Part of a small language model's weights.
Size: width 512, 8 heads of 64, vocabulary 8192, 32.6M parameters.
Architecture: LayerNorm before each block, learned positions, tied embeddings.
Training: a variant of Muon for these matrices, 5689 steps.
MLP neurons of a small language model. Each row is named by its layer, matrix (down: output weights) and neuron, and shows model dimensions 160-415. Each number is 128 + 24 x the weight over its row's rms, rounded and kept within 0 to 255. Numbers have three digits each.
After each neuron's rows, "raises" lists the tokens whose logits its output raises most directly, leaving later layers aside.

L3.down237:138155142116148152130109131139084106168170125149161139084113135125141096139141169127107124160133147135112122071118119142131142144095137130139111090128151138140089096107097159135070153132151119110111131100140119142098113130116131117167134179128108107120134140133134142189100144147103100139129113154134132155098121120160115124172132138132097112128146084101155147088074133144102086132095117125092060097130120186145109115153078097117129146109124131133132116132131092140158128103124118141057146111120090130132127110132077125135125127117097128112111171116150150124116117141149113124098163116084125108139159168166141114167127115115174100097132158169084105135135060133102151154105087155093105121104102116120106120155170139137143134147079122133131122127124130127162128135116138
raises: "1", " ", "2", "3", "s"

L2.down327:117081153066094167102145102128113120118122087130184115093083094137136133153176181139093118085187182136159087129130102138130143150078132150117134148123127123132095129150164077099101110152126143145133168121153134100183155131103113107135170110152158129128135121106129092094115130100088141135117113128123103130128103101139117167168125138119132127134129122126161141168135099141116102143094086145125150115114155115174120130177157115141172096131111170087077115128144138130142084134157133096103153103126120158123155127093124103093137150151100135143113107147112137154136107119084126145122153141149135109075133120149167129099163131191157164190144112128116128148125160113114117131134124088138142087121151128102162100159122100131129106111183129131141126083107077145139091153174121
raises: "\n", "====", "===", "==", "):"

L2.down618:101156126134180108174135133106142079140170118102131149149136138091127092064129185109141152127116130115138139146136138082144127134150133128132087136144168134165151123119118099133102167131093176126108124092115161140172114115111124115156134134121131155093126075100139130115125075118117138108193157086145134083107123134135139129135160166144125087138112128098101150130140101115101184118151138131086138143094128134102135135165146108101144138144137116106104168127121148112097169142120138111127082123134108128133128118178137098124108119113130131132136114105143143105119148181095107118121126135113079119118081139140069136136119118088130145095159141091146131172144122129141147130107105084123122123123118152129151154125169095108111140157120126173106169131115152130138144172093176
raises: " them", " themselves", " him", " himself", " it"

L9.down424:114114149161123129150115158071085108149089112099100140133100095105124137144164146147134186120143070112147110100122134104147104113064168111148106111158146106106145132197119126116119157124144121099138082099113115119146164119164104182158152107141113149175154105102169092091181169136131098095176137107132142141120143169124156127140115111146114149114079127158123142141113120149114133141113083119130113103129149139131130142160144143115127145112093130185167096161098134107133129152149146125120134140116090152134109104135082105146159118124146126106080121120124152135125098111133136139161135114088161102139153132130100108119147117115184101136154087161114143107070104162114101099125166100121098150161121076163116080117101114153124079105143123140140126154133091125178171129148116
raises: "ions", "ion", "ional", "land", "lan"

L2.down430:136141178117124123108149129180122043101133151145128129065155174123139110097120099102131128175131079138131102121144140081126131104121118091111097115119130101132094127081116112123098117122150181113157090092176124168098153110104142134142121140120094135108166142149093135104135131140118122136155116138109145116120126088096099138153105089119123143142149091103111137100137130146106107117123123095102147147138127141153138090127089138142095109135157132121120111117150152172181106124090125092149132133107113143138135107144174138191172152116105125146173157145125148111121093118136114147162141136162125139113126119152152122136111119122159103099134170136149137191131105112084109143126120163102158102120104113160165093145133125127133136152113101123138154104152182127113139105113161
raises: " ", "1", "2", ",", "0"

L2.down644:098094124133110130117132143127174139151097107146088110109079115116119082118118097150098121153141135155098130128118096127101157107125081146108103128124117139103148105109114084090088116162179145147121160148119159129137173127115129117161138128118129193140122165091094140119100137114122162128116124131174138128092100136116160137143147103109125139158155156130165119151153068116109133110100108160174101106142107104082130137095111104127157118142129124128148150095196140126137138134089094140129165107112105129117121088142144110131152088130152097151134116107143132098110120134149140118131104123110137146101157119099093140113135163130146116150154150115133179144137134136136123132180142088127124113137093115142194098101069123103122158113110191175139100105112138101143158130150125
raises: "ment", "iz", "ments", "mut", "”"

L9.down818:126120126102100130115106155194124146111096159150111143122106132130104196131127135136141100135150087121138137125139164139101138108140097155108152104158110139168131098128155108105106150103099132152151127125148116172087134133162113111104150146138109079116150126151104130177180171108131131131120130145136115120122132145100117115096145132092092148145131111117147148144138107128114090098144092126170109110157107169127128157164127122116126132118133068101112148153159139142092127144128122085141165148154158127157122160133132125129114110123138135119146089125122107147113112129113122220123107155114154141111136121117146141127101106156160140137106113139092087136111132124155136071091133158097095148160139125108141120115129079134102122173101138134135130109151123134108133095095152
raises: "ations", "tag", " countries", "ors", "ants"

L2.down558:136103119144143137125162120103136156140087099142139151121117123110112148116133097144153127077069111167134129102115125134136174149132153147133100092111143117109121102111082128118120159117097172084130155136148127099147145117143089115139158122112139111128190123102107108104134151133086141155133122128084124096107100134109132136143155160137121152161122119138152139119143102125115133086108149118061137110118162136086187107159143098146104151090186152159121153130166133162122137121108138133122122147131111128100119176144141153134146137136109143122153168116152154163128134141150107191188180106123096156120193116095151097125108131202154127090118132134125156133172138160134119146163118083136112142146119132096146107173151138070137139165101186155146109158098140125155139111178132
raises: "ion", "ments", "ment", "ions", " Su"

L2.down511:104120145086110152118085099143120059109142094153140143131173115151103140142137136099125141163147106068161119112108108146097146170118165126152132174131161105129106106134102117108091142112141123094075123136154109161123088152129142088078126098119140123150111145135135098153088147141078115129166112155114130145113073138121162081183093093134114108152142122128162140118115105092108088164129114171154101104109163083133112116139123113182107098144152114134111135118102102127158131135144086124113122149116102172135128120196155096135087183117084155128153126130122149088132168095105133144123142116148142109118191108162133164129111107163126119146114137107132149144095144102100129161147108098118131120154115091121115087167134127152146087108093114146155090137116135112106091138145150
raises: " ", ",", "al", "ing", "1"

L5.down563:088093139132125185168121115122101091079125120140157125163116129136122108101126164098078146080114133122146148084191112153118120147107111096132146200110081166142178138134134113125125114132133103129134143126077177145193150124150200137135129145078125135136117156139150136119123100126121141048148142134125130106164161139155146107142090135180088106123133128131155105139143120113140142185116134140084139137072100166097134139148148122168114165154146140119112106109095128114101136150144151139140168124140115158124144127178140121111152129159129150108113171107127146093119146097123161151128124109121134153135115124165112105112115073152123156138145083097125117088149160125122114094128170140115128118114090138134100153142103128154088146156119135163131173145082144126129096101142114
raises: "|", "\n", ").", ".", ".\""

L3.down1013:115148122139130132112071133135100107121130105153145104121128095145114178115132128112119149128188142095129122108153123150081113120106099083133145123072126160181147166126113123144166107130117114124136156116104131091161151132131153165110176136105164132136121100158168120071136118137090132116141169081134165116152093101128163125092121144108116131109153128109130093153135145140123125122144119160083115116104108142113115141129140119089143121140141128091098093108119116112168106113189124099108142123128198145157163115142121167106153126160135134119106138105102110120118119149102127097159155104130131120124119105161126154125138107099104154118130100175155158117129180139150111103099057098140091145124136143129110101133146115128153115148159121176111122117104142145178115085171131
raises: "\n", "===", " ===", "====", "|"